{
  "activation": "swiglu",
  "positions": "rope",
  "bias": "none",
  "init": "uniform",
  "decay_fraction": 0.796,
  "doc_mask": false,
  "steps": 3912
}
MLP neurons of a small language model. Each row is named by its layer, matrix (down: output weights) and neuron, and shows model dimensions 192-319. Each number is 128 + 24 x the weight over its row's rms, rounded and kept within 0 to 255. Numbers have three digits each. A neuron's up and down rows have the sign that makes its largest values positive.
A block is one neuron, or neurons of one layer that tend to fire together. Before each block is what it responds to, as a language model described it from the Wikipedia text at the highest values.

Foreign surname endings
L5.down282:099130146143075162116130116143156111125124134122153142108123122091141132140121108133115102066109121133130157168104133114108173126100154146149159120095171115151142114117135079123116104121101143151125119135075147144153119102138116091078154120116106152122097141137126140134098077114113172171133121122106111207149106082114126133144132103099179139129143133109149122091146126145120120106118
L5.down503:103110146135145113172130124146151074089125103147135117126108148132134103106135145166152118115119103104106116125130133135126131158133187079149111114115123165163098168165153144124109127161166124130090126147130175114151031116158168103126169128162106104139095053142155139121120161130135089148162128131094178123127108104143156163136081095121146101150098084087124125145129109119122125124137

Verb-completing word pieces
L8.down50:121092118130096142151134115175157151098099121126122215112062107108166179123132138102089129131132101152118136157095147141151101126137086099099094090139146192100089138118128131134117087100088150116167139111139152119090081132097137124124121139137120100105104158152118121129108172106128081122106099141078115077098116108129122130127142107100167142163113143113143094123156144122150141142124
L8.down182:114100147108085105183142120127114079134187129098160131134100097159123139186149131131126138126129150155127124116100131139126093145131135081089133101135148092135129143122086125111129107136139108104132145113128111128129138169143137113100138154133114104165169124090123134152149117114143117101137122121124108123134121137145080106138116110115131142141110115160159140089104141144133104119120
L8.down459:092144114164184150120064113150162149128126126107149131124149163158091090184146113153147145126098148145119105134090130133105178164121108094101157109142155117133139096110157103135093115144130116117127097161104082121132119132117113144069158152141201101146110127108155105125124119129082174147125113122151138138089136140153090116109103111111144141104140113111104116134140136145118109143090
L8.down463:146184113141128134092132154154088167125156094094128068146104109139117148139164124142152107068105149142112103135148087132102126157112128151112094088145159094112149130127150134146133106096125150121110145112141129122113104107152145130156124154160141147108065159150127137116122148148110110122115129145161139141142102091083133114131145137098140197115125110100154145104051154139146128152069
L8.down550:149108110165158123136112138188111120102179112134123100133127140154130100148154148153110110099126102136118119128145123070102181150054129136093125130119110103129111141095131154109154130147145092130105121079078107104151111143158115126120119120124154151103119097085171125142110130116141179123125104086165141111132136133113104119188081104103109139138160146110174112110135128150109098110097
L8.down687:119139121124113106090145133124163162125115142128090071146138110139104138128095161134159101083165151120137156096125132097120130122152111130136129135162099119155177124088121145098153107106137092126107121099168150153088129141168130141125134161133117146117117166156134111115115160121146142153119173116097132099112088128126164076137109112119096124149126153153172129056123106067128119095147
L8.down809:089075121125115137128165158129140150142115117097091123133139141099122109121106111165187121103146123123117118140160113145060143107116163122120149097166110121120139132149136142134108111122123080112134126118163077124137080137117190098092117121139174162160112150149142125080143102138111131175128125099098111115128133115136103148143162096104129129113149127075120090131159077126127139155126
L8.down825:123152122135116115120121112084168114164141146124128143138153135156082121117142141129140141097110121113135121161121142166134121078135105115111124167085099111155126149104117130126130116136123118099082133148165101147090099136108116147099112124135141102141122125141109159142148125102140107116130160125140135139127134148144112162135161135108129112147187124096133076124117160122117127162115

Proper-name final pieces
L3.down125:155144127097179155115137129144115144107136122139101132080116131160136169104082124146068093113171137118117160096112135154121107137103186125097100147092123124122084138162135150145092094163130128077154143108186115118091115126118140138155125181140126074119078088166119156151140145164104096167131159127111101111136144140143102133147156129148090134144113137099150122119104152117116117115145
L3.down236:125131126137097128125099153129142110138094097129152120078148148119114161174146143137083111102131134119129128182115143121107160098109081103171090121182112168128098156133153141104114154108112143135142149141126115118123109138130131148146164160161113130132115126098087152137131111126095114134124175102082126110099123111104111110101141093134105144148140164093154190137132150106120106132113
L3.down268:113133149127110111120171127134161093118083139113103146167141142138135157122169162137127127118151138108114095167121117123132155126168109145115100104151112138106119147140140105140109089121141106181078105113138182139106094183101155116110132117197148095164154088114144137156101134165124094130160138138123155083136150157142107147102129135124120160132115125088099141140149130144140147121121
L3.down823:131142122150133110139111124095133096179086097147095119079167110114111111155158146102088095119109145136103129181131123162138123121113140147139155131123122159133129122153173166117093127121118155114106121110157147139110122161142142129141163117158127118118169141136139131154118119119126125118142139134150159150130129158147085122129132143120114104114146165110102127116131131090164117131151

Table cell delimiters
L5.down562:096090121176138163124136116078126112125115150134143137113123089039144118115132097134096144095105151107123143152127122148159141123082150139125145094108149111160154083177157114164111082098118120093088137149100159133123139145107141120109134141120147134151113123128126137155125148151111154191110094101152100150153125108100144140132187108143133112106120136121082098112108108146104112132132
L5.down647:112089143167113147143137135130123123141126139093143114107136100101165104120142112128100155072127174128162131137112135102130159104114188107097153136132176126144154111146180105157126095106125107099110110131120144150134170147106154099141144156123119155170113146108123140134142127164135110113126119130121130162149089083086149129137145101149157173140133121113107096093089094111147129136143

Table separator hyphens
L8.down66:118151152146159103117122110145163134107095127111129125150137103099133133132157151097124115133138144115087128120108118153134108147117156110131105147137117114118103136118118104125159143139106123118108141105127166122106123125124137144089133152122061076126072160129106077112143086156110115151119112141095127119149104119123087142145155133128130117074162117123147121096116142088105146154111
L8.down253:131138112145117123117114125120160163109084167145133149136131142148140155113107158118137142131121145098134112117169144131092162130136103158139060130107111082177151141172108171121128131142132152156124119120186085158141112119161147038051117157120106115098120201160114187122147165160134120154169096139122184130110112107160125130131171140084117146135114125145093116124110143105130120161130
L8.down254:157165129129139099155151146159134126132122101157109148095156115119129114160117104185145102126111159135150107118122093156104158130176126112162153124166093099096145118129105096118076141131140195165150132136139120098110151154130131123156180131130130119132142121124127121116118188185136173083120109134076140146136124192132120126117124135170110121132104118153144123136136133110131139134142
L8.down277:144103112131173184121140151131125134132118124130109134119122158155139102100150128111124130139173138124107102085136123153147119128152150161099148116122151138166135085107127158122129143133121126088136171131115095150171129148130095184147096142127151149125118106156096091163157158118096142084141090151138124156106144099115112138119150075122175192133116087111121067111117142128121113141165
L8.down368:146142112110117116107163151144113141097151116159101120121140109146116102102103117134145156133158098142144109143159132122140120139142126142148136046152123151114140130112111124105151116095161074125136122127146119116147102193127142049136167082119087165143144146145080139137127095143115163092165118109146101093144162152083111128122155155158150140125094131161117110094084097145131101128125
L8.down398:136108119087146142125174142135127133125136117131110125128129132139139140135145134127144106151103099155123130137124134105142120126099171129148150102161102075089078119126102145197120137135130085149133156107113143102112129086128112153143141110089151146095186130117095099123122131139109146133121113131119135128131091056133154141126126113085190103128149130135163134127107096181105132101148
L8.down614:093171150162163135102094127164142148129080151125088157116135129126121128109104103140116174127156135095099104121109152128105139119155129147126082130082123129149101064144123171147127163128088121123111114111144113133128097119120128097110108108111100106148106146137130140125138109127126132153143122156109121134127174146128081134150144141140142147100151111111142121153177142104153139158115
L8.down807:098115125131137157109148108159158136122095132095134133128151124093163145123102133118104105138189165124113098108162118166127123138163124164093078124133136162136142091109157151155095116126107152123108083124152108113145147097120157084093099139149074130130154133158154081121132116138151122108121162136085130170109140129146085134142157129104129136089163153127182151138136098095136139099149

Word-completing suffix pieces
L3.down416:139165124130087137138138160112134155124116125146145118157139100157130150132104126107135139093116112063156110143116118147109138133087138143143101150135105090130108147135078139140118141117157113104077099114068109090150151125133173130115109125145125188176125108131150159141125126121101151132090098148096105129128121148146116112127156083118132139098118098120167150129121116158112132114137
L3.down499:138152163149118159116148097085125191124112128165139119158156125125106119122161153148144137105106157089113091131138103150110104106182139108106128132110135119150127171171104131096092114130155146152130154079141118140144082165103110129087130131096134137097140147169128179137149157143110121132126148162108121105133140120119121137158132133125110126132125156120145117099134135137147132027088
L3.down671:112117118169123091138127121146137119096102118132120104143111157153125157142113119114094124129176105123128120129125097174090141098132130114155108137122089127125130114130136161124164181091089095126127171106114134140133154125143089170127114111131140170133153158119146114107125128109134155125132101110137099101117146091114082124099157163083094100147140146092105151154139102097104129122112
L3.down764:147115121148126132125102134111118151104131136160104150106148122108091104177130144107132151110107085155154140104142088117108131188120141069169117127112123135182105161078132141110109138129129085149155159120101096133119142140151110150154152121148154143143113146161114147124075111128122169111120113116096128152102135114113143095153114126101124105142099107119167085095160111155163143144112

Numeric decimal separators
L3.down367:118110143113123094121122083137080134137101108139076128076131141117142141151137141122123110113120137113109111150074126131103137126114103134118116163141145110095130069142126145097163127135133122155169116180159114124107092135122120125149114129113096118110177067136105155151172128151101137114130096126142126119121168128113104146107138136121158093080111131159124135142114081158140083104108
L3.down710:129159182102141121056104119114136142132124119146124116143145146140139107079097122184120164098133126106141080126130106127156167122153107167137144103144182097111145130115116119122163146119105148131083128097122138140141129127124127152131138159162142136138124139100118096098144064128152130149134154075132139099142145115108104127087145117105071101114155115074133149129117138105166106123147
L3.down716:150131093129147144139097120132076088135124092127099088110124137128123160147129137113093114145171158130109111150123143105150141123130129153099077114145159123122116108112116160171165101124127128144104120211117100124113134122105127166154128134118091079110175106153131168131116106130142120140083126134123111105125123129135144113129153134144072098134158101145108095108142117131125109129153
L3.down748:139097080141119107103103133054120149118180101130143146116160117121169146141133103106143129128111098112149116134150089141093135140130119147131158135079147109163143086112104143103101123144144158134098165124118115114122128153125115145102088139097123159123133137106124136134128132142170132143148103106145107127096165167139102103112130098147099100117125134138118143141115136126161102115108

Table row numbers, name pieces
L8.down82:107127158134164063121104112098190118121100096143099125142147117135114115153113108114123121109191103139119129129155136111144139168145130110124147115129090126137146124121107097166129150107139131123117116155077134116127100125148147159124117130149170111165108142150136163133127131143161142123147110174121123056104137159168146085153124137137164123045114148078120138108111092126124106142118
L8.down84:104130141178160111126137119143129086130155133114081154127111108138143125121125141129146152095164101102155120112168146093094171141131114149132109113077141126117096130125127129172121119058135132130117106107093134110135123146166108123159121133201127147121133103147156158186111138129147179128172102138147159104109139158110116133164126136089102152127123127065111132108184138160155117130134
L8.down193:089112133133142081136113135092134132177132125136144156157075118106160149122136102103148153120105119116122152113134101142109134113101115134177105129138125159132109074104136102186168131091133122137106196170128118139095122123153139154154089114142152100126070116109156148119094166143155107124135185110101137112127112113116110153133123129120110116138138077122097101103156133127125165121083
L8.down336:150104157140153134136118143093130131140128163110118141148089141132097129143149099141135158133181132108097135116136124110132133132130131160135138136145106160122144127157113164121142136101100085117107152110114129122141179140107163170148118189116163150100179081114136151184149138132107196111130104138096168122124136118159138128178174118125099129133157137124073075164111128118118105138124
L8.down356:116137155144123144178138133156145107153103149165144137103152097110104140065149124087117130070150092092149110118093100111145135162110151105143126128104124175134096132172103122112127165086137129163126136107098116162144114138146118134132111154158169164109134110123103115152108123118154145128178104133159128135144105122143131098127128112096086146098138129086136092128140142105151156141081
L8.down516:167168157112129125153107123155151110087097118105119138116146087171092107113123128101148132121168122101129108097115128117112166111168147168130124117078144135134160107158117106116116151117131085135084145118100116150116124114135130148098136152125111167124119103124123123187128130152166176122134084130153177105144136153128104071149110135117129132084168136094150111199124128141146082108114
L8.down591:146144128122174118120116133114115130152126110149097151129113115148120130079132117167117117126120125110114145134107141122102164128129152114119128152057111173148146149112126114158095088112117150117162134118141097087176152129104133143176155156153103148128093084117164144137127148134150156115127098093157155106122112082161108108144124150106136159139096141101148053100148143137126091126151
L8.down636:139145124134133093128131139145142155129144136139134168110114112148102110128078102124154109115188067118106116131160124112091145142158132156147132130128132104113162141118117114174137131115129116157110085123129123158138145165167104167156103175145125169181117131125129148184149131102162171107134094095107144110086142110110109122152090142115150157115135105125131142109133141142106080079141

Hyphen in tables/compounds
L5.down410:130133098121127146140140162150104110166152133114108168140147099138130127118118096098152159117126119122093174151091151119117106112126123113115128146145129143115111118096158091192096115091141112152171147166088092149114162123106096143137073102117160130146109051160126122124095127109126131123126102117128105154123145084097093093136116103103156135124115075088146133126161129134121139143112
L5.down731:117111130103156175115181152114155127074126111136123103153176134092125084128145142129090145209152128189105156139128090109136130138140094104128100121133145139161128119101104158125108141136125125151141136103181100133135141134140099060105141150145123119147136130152134148153100114126105127116141145143134125146141147080151133115146147117151134134146127168160110110124129115168150122133111

Table separator hyphens
L3.down116:148114141125109164121104121130134119178103131089118105099142155134101113145167147145132147128113140069112141154091151158133120113188128114100129138116093110111117103136141133143123138096156129100198165120121089106102144129145146136174147113092122108139113140155143116144111156114120142118153166099069144083120124082119112078102162144156179139167124134119119132113106123101140147157116
L3.down295:136091148121131101126133114104144153082107119117136133142167113123128135099159142149102101172143098122129119053136133142133125119150126186115081160112093135120171138107120123127133135146143130097068136126145132164144124132090079079127145141125131143135118145146121122088082135108104119090148136113089146114139129129144076159128154156122149144143174092098135178144094136116129149153138
L3.down718:094140058128117072139131113114062161110103174079135118147112142127104085114147119123106138114134138129122152140130115080094080107124103149121140129143133144118139166127190105129096126134101107098156104122113146113115119165136121129157154055139154193115117108137116147136151138148108125161152124125138127138125142128119111153123138149150111119139106108101203126135127144163154148113145
L3.down788:134144132116117124098113118144106120137112162090124115104135100139118108100144096154150152111168123159122134129094084147123071150111126103103143130130125141127146127157175144172105088111155131106159102128128119111093180137125144174124153110134094137114127089180119082146161107129175180152139145086115112129120097098110143064108142134139146127151125107156164103047115118090127155119172

Multiword connective completions
L3.down703:113108135118148121115144133110139092123134134114136123122114104132154124102131135124139157140130112114137105106126089155095109161116131111108088142100139124085103151152113148145105114135147119143126095125130114114097136142115161142125142101143098150116133089109148078074161146134135134115176145137129151103151104127160166103137108126150098106149137092162129091112165156137157129130174
L3.down738:142133172134116121163149105128148127145174131117124167124143104105150114093099115125156174113152104150161115120128161141154176129111160149135143088109140115165166100162106119149136118128145101127130120144146139122133143120088111094082081147112124077138133111158097147098090125197177164129156131162099134083139101130114115134197141137127148064126127124128126105115122123092111191152135
L3.down797:131126178110141101155100133131156168111143140146159147115128149155104081125144069121120151138137126129137150120143128152103120175135139131142114144099183121150090145129118165144120147132131102180129137206128129119120171140094122144137127138140125083116106132112115106127113120098109176120155123135138129111137125131136139058096112159098094156097064132121135109116135098120129167149086
L3.down813:113111138107074112137148120121151106172109135150163116117167105132124074156091123137152112099117141121131112114124124116117151129108132096136134120131108150108152059135095117122178132150101180113091096114128105103120147099106094124122157128152120133126128129149113122129070106117141142119136130111091104157148113126179143102142160122133120159098121180125100128120136115144130180155117

Verb inflection suffixes
L5.down364:134096124105139120140162151160093129129140139112134127119149145148140128112131150123108133124141114153115131134109072173109085145131115093144179139147095116129126140130117090157101171156134141148106125162133139170119166124135145122135137131124164126152135124158123179105122122140077156108134127147103127140172108113128133123127162087113135150160141160145129074098102172158159183124115
L5.down715:119113160146116125132179089145109176147133143142138113102160079139146131130117081128125105124165113156138154133119121124115127176098138136167155110156078116132141148147158082114116130122130154102177118106123115122139171125148148163150153142121153135131088110136089135120162111154118138135102163137120161171140096137091145119133156132112144141137078155105153106169106159111165098120150

Year in full dates
L5.down416:110139107152131125130114119080131136132158134117120124126137084174180111125114140138153123119152146046136139157092120181141103121102091132122148134118125116157107139180126103126127132125125159127163111120135149173111097107143114077158070158115181109142140155160122139126095136155139134133181149106106103115090141132155111153140160144137145146108141089131166132138118164124170129156104
L5.down707:081148107155150105156179110122160123139159119139153122126137113145156115093119095129164141160143126096166099165145104183111119122107105135140108154106120126155101142143096120130156108150146138113134110146133146118093082100151118086161101137117151104098137115219138157121132151127102129112108121139151083165116149167146118179114131151115097138096122106090105100088107146121147172159092

Sports score separators
L5.down306:088124104144078156131082150104099170143122119084166175143102062122122150153162162129105134152104145124107116119127101169154169141124112206095131093111150121131134095149128111091109101152123112112122141133102107116144162118097073156152133138108143143108117123134126133092129158128125101129130136119155126116114142147141141189137138120122113153072132097130154109148156123133153123142132
L5.down509:122125134139123116073120110132146105131133139115131129094135102144142175113127143139093132086199146134147132151132144150112120114111124162133126128109154095097122119155124173145104146135124158085100098083165128115114141133113121173133161170142155144108154181084113136117155102132138129118128150154155097103145130170163092178117136115136141099127159192118132123115122156132148087158115

Proper-name continuations
L8.down51:127120105156154120101116158172107110144142124170165108136126143138158120105143141129136195161127130121119107166170134106142119115125136145141091139112172115142140155115117134189115153128135159110073108091118097141126091115135078120124144128146160150130157127123123176107143105058156107140156149071087129133156095097110143149101107150103185109143113126121089107131171124116162117142129
L8.down216:125116149134119102153114134151130115134168122146079129145043077120145108133109113100104135109169133105215101130126121099122099151127148138130151144151125158178151101152159154156147115112161088127102155137140141153125128139123135117138139115139097097092099124140097123134111155178124130106158109106109152086106142141145111071134112145107162135140123112115141118087162117123155158097120
L8.down341:110135112130118124135184112122118169132112109130160143133159144101146110095096123172114116130120129154137076089112125121110166185135119158128137130113129118094149120153106154135113181120090124135146100126152127143156153165065129122102132161093134128094063110146107129138128112088140077138145142147132129135151124126122127147113142156118176148144134099118118136151150163130115135093130
L8.down360:101136128128120152117117115094169121102110126144183095101122123140121151134101177141131175157135128127088133115115117142154138109143152108122085135120137123139134136128106113110131133104141131132101143152108146152143099114124126127104166114128161126128122113148146120109157113110123159101150122127104138164137107156119122114124158114126140113111189122143086191118167125105120141133162
L8.down365:142125158097143130138116089148132159102119125128120110130140108146118117109122125155120104137145136124105089107145104119137149149107143179093121169095137132145168123125127108100127145095134148155098099128135088125109109131102133082104153098154163164137141121146115136125179137133105135146132152138150125105096148167128117148136141153087131131125118114096146133094171178127137142132132
L8.down438:112141126145110112120119112144148159183153104119131163098157122146072164155098137126143114137093145104115153111123095164105133121157142096130111109174121091126120136090138085117124120122165138081172152111098108117146092141098153159101105056133137175099159152154132131103157143138146158118124112114138125156111119139094120144113145130156125163148183159112152142121144097161147156126158
L8.down604:148146137129136125114112173130138144151135151150107147125165144157117100060174101152157131117177134096145130111158113112121105110138153175128172136157115156110097121133134127112152164098146131139100152124127131154130139129155131076163095117166140120138150083139151164163136144132112206129126175112117107118133110156134101103148165082086139151133135135118097100149136155113191155134131
L8.down728:120093117119149115131111104137138098174120082139119138128128094144141147119081180107099116105162096090109119119131114103136151157113154138170108172077109102132084120135139120123134147077141156078146140102077133168103138133144121129089134108125114119096142097140126135138102131128075157125143126129154106117101147119161076161151131114145147150138071131081129178103163115110139153085122

Object-taking verbs and partitive of
L8.down371:149135139116169104135138086139145104147133118137109159138189126150111134088143102117114139148099134099143114121132090134117131159153127139148159127149077130128121142151141120149098110123155141096135147188141168170124094143116132132082133140145105120132167162130160127113142134107133152105126096114176097139080114152154175169135106148135125176174108116140115134163123143151156128117079
L8.down478:116121139150144173122104144126111129141086112170055111111089142142114110125119106143089098121121085087115135140155100146104170114140127106138115142097152134150162154125120092129120123080140116122117130129121135142146116140113104105123123088173126160090099122158147156111095160143141143126119119124084132115111103155132153142138093132108092109140151104141142102055118137158150067103128
L8.down617:109152148115123151102124137131120156105094124144118130132148146135098128154128100133106113152145109156135092105096133121144155136123126119130072143156116109137099091110134120104083138121120116156100124177129137110154147125097108149154134139160092102169138120152151144144090135096101151109107109134126093133126124169143094160123079117144139132140095063170113208173124100107137119139113
L8.down619:125137103146133123108181093108158100101150120165138136115087119122135164091070085098144118140110084125122116131093136143145133154132180125137105152103136138131095131159129174152140152114107154133136175138115124144116126147139130102138125154104085143110137131190089124108116121118157075103135142158129131112119084119139125076107156149109133120164135097099116161145130134145115142100104
L8.down651:119136133164091108117095127117168131159137070124160158122129123126093140088110141113136165107060130103117099141127070151100119124149076105089107132116149096134197098126129125114129140132123110124136123116151139134111129148122156075085127101112117130134136137146147118110140098097149181186119110139145134129104102105147175156146145141119121108116141080127148097159113143126119118128109
L8.down684:118129135123113146080145087147129095140105126124128115133129140115160140124146103105106141136155108114148130110135137106152144119133097151173117110102120141115124108085118177108118140139134134113156177119130156162164131139095121105067118113129115125120150127147129118142144097126117116127132139137178148140160140155137170209145155128164122122177126128132132097168141109112134101168132
L8.down688:101169122142141120173155156112163135115131080150127156149141146140120108136131140151138129107106113103169107120185115088105180100161117139119124127104129143137084127126134124152127154137111142144111146140097133148132097137148083120078124117201158114106129088153162110147117108163118159121095097128127116116120134163092092094150116127138095126116105113123119134147177063180115099094089
L8.down749:183099094162134117115150120152119119134111133158150119104132085125065108122084093147128108086126127077126113109099123113121087145095140164107095174140137140104125116186120140147184179138123096120139105115146126145109113143158155133127099141139136154136088151119157104125129119129102137130176132159112106170113160129118132115131109110157100135146137122124165099101131125098179117135118

Mid-number and mid-word fragments
L3.down63:161142084127145146130120126099105138152198130165132198094135162171136103145101121123139099131130141123111105107154162149115134108134137166134135101129080092170128117120105146125139134114127132140128167142151144131108104116143149156104082117130183122130146088119101139072138115149118124126144091115093159107085136146129113133139069157117110091113144129160105126142120123151157129109159
L3.down160:134073163122165095115158101129105098108080146152141157126104141119113151142151121119083160143184160114135181149146109138141139157110122140147152130120162129095099127125101124121141142064117158117145150142105099133090115142125141130175117122137091080145151130125113138127150127097127105152105170167095098149102122129161152119154134136137147107108121132160144141133084122106130117094164
L3.down218:102179120129135127158123162143122136158116114091138137146100102142134152137150150128122137114129134143164069160114133137143097145070152107195124143084176131111122092107136130093157162123118136146116192160100106156114127147093103132115161133126146152127117118158120131138121080156121156120110100117113138145097110137121129115100136118108119129112141127148134190123147152137097113143104
L3.down481:149104130130163143154145099107136057146124128120181158145106077099124112147108118136119140124128148117180130131135077104145120122117140135142166124107128098161124079148161086170136163120142145175116127155131107125126152171149120174129105093118149124137117141097122111131124093123109168089133188151102112137105170124102127140099131148107141137072122116133081112118137145100140149157175

Year numbers in citations
L3.down81:118116112147102134145181103106136132095145140150164132164115127130175154119120190093079118123091108098134171173071132135158109122126166102123128146117112164166126074148172155132142122129139114109119152152125098147145131104151075147102131102145147129117120117131161095182117153161162107141101155096092109101130167108134155141094159097167114160087126149100087137123113099130058140110122
L3.down139:110110131124097115135152158120156120120139129163124152169138159140143131121121160104115097129084105116127108132124127115140173149130133131118103115092148152130097126095084102107139140166098081131072173145131143106130129131125152115094137175136112107120114084084158169120116145163152141151113113126175171148106148119120136166090149126161141154071152129119126168160156108110094121141100
L3.down155:131153144122100124118121077103132167109133131051154144138119130122168122121137114098157121144146152135177131157097106155116131091078146142068063101167107112147146087153094144101134109153134168121112119137123129120133095136086101128123098118123143095100145152132148145123164143139135117154127110132125132101154158140133118172115156160116077145088139123138143145112111120113136124129143
L3.down248:106167105150127099161139149101134170075121157075145159084134100146148112108113147080133137140133147124178101107143121181094065104116111155121110111139126130102096134110143126131119105165107128118108140129157158129109066144097098069066097141144091084142128136131141132175112149159137134170125146106122089109143146139163097139141138153134105108094127095161153142156139131103138131137147

Year in dates
L8.down197:135171188126169145125106112129120168121143142132126146130115117119141138110110128060164111118128125139173129088141137087123084129099167118146125146098136100123127102108100100152159113159170147132152152089142072153127132105137192128095119089141084093130124088133147123136103114074149118093122163138148095094101106109137133137147114151111104096114125109160129138107148109100109135087133
L8.down349:157119155143083112130201133104149144123147142149156151145103114159120115120137118166128093129120103146083086109076159098134127145138119163082082123122106152098092129107087137167139174154106108104107130166062102131109123102109094116100137165120098102137134152119146166119138126153150114119093107135167125109110152120117082084140140140120111132128127135132125119109141121134133147109170
L8.down512:146164148138124111160115172153099095112069100124184106119115128141165190121117176086137137116118098120093113144167121121123097141141117113119095157120104133113118118103121115146147128080104104173145167101137096122101132106091109092168104128141141136142118141125143165109117168131171137082090115098114137172130124184138151182119119125151080134123165147135163110121133120131101110131124
L8.down546:124137132168106114130106146131094131119156149116113157152067124124156122087131129155129135165133107103134112112125139110140115130093119125122103178101159085175130120145108152143194109108133138112132129136118089133114090163126113149106112107131106080142108128134133131133131096102150145148155108081081090126159143157170141109158130166113122144128109110115126137093157164106130115085120
L8.down630:100095153171158157126157113094159087137132120107137137124156124123171147124136078138187166115159117120115118114129086144114080111166114103172115160137104144149138141139126133135117109137117135147096125174117137141090120137127069121114093129135103115122124127132120107127151119146127143080111169140133154139081135143120130142138140149117124110135111127159148119100153148080153151153130
L8.down661:125114111088091122125082117119134118125125115110105148095121134119146134128162122127151143117114137134106140150143105118132147129165162113159126161111114116105183121193150130116105149090129111130148132124111127130165134129126145155158165142178134117137078162167149107167123099092069142119129105143122133148140119140116117100095157060128136141134125172138113084150100099132152138184140
L8.down678:159118101102136138093163070123151174132177142076147123111107129081168140145131080144181155111102131124146110105155132139161127108160173120177074097162128142188148159107094163155135098104129097092162132136123120138137105123160143140145149162123097121118152124149139144114129097107103113120134123116132135091105146107102100134106151134153121148158124112111119159129158084132151112103124
L8.down810:125165097138098180113122106111131126143139144120142131150151142133131122148114142099156149124111115090157156106136124106206135127117137160138130106150124142160131151139139121079163123146116148114132120119115136107118140136124118112123103128104154119156140138106127135127185132116126140142155107152151131176131064142118113160134143141186157124112151151161144116104146136125088101110136

Verb-ending suffixes
L5.down411:095106119137089107078173100185154129121105130143124129119189124163110152152153168108090172140140132146117159114139111109127153087117111168129128138133140146127096137138152116136177127134116171080141124147129155134090119165169092107128130147123117169120154115129109134164125127129121106107077165129120139136111116134140114130157101127101155134140139166079139138112144145141097084087119
L5.down750:100123071092131137097115113144087124166170154164120098148129095139127090112105110119161118108118154100166128129112096122157127117162059131178111131124145094123164131115089081147143149147132178129137075117099153135177132153119147108173121143127142149118124121197105127122122115120128117094114168144131104109099094070100141121127113097112105146135136136098127138097127163127104150098141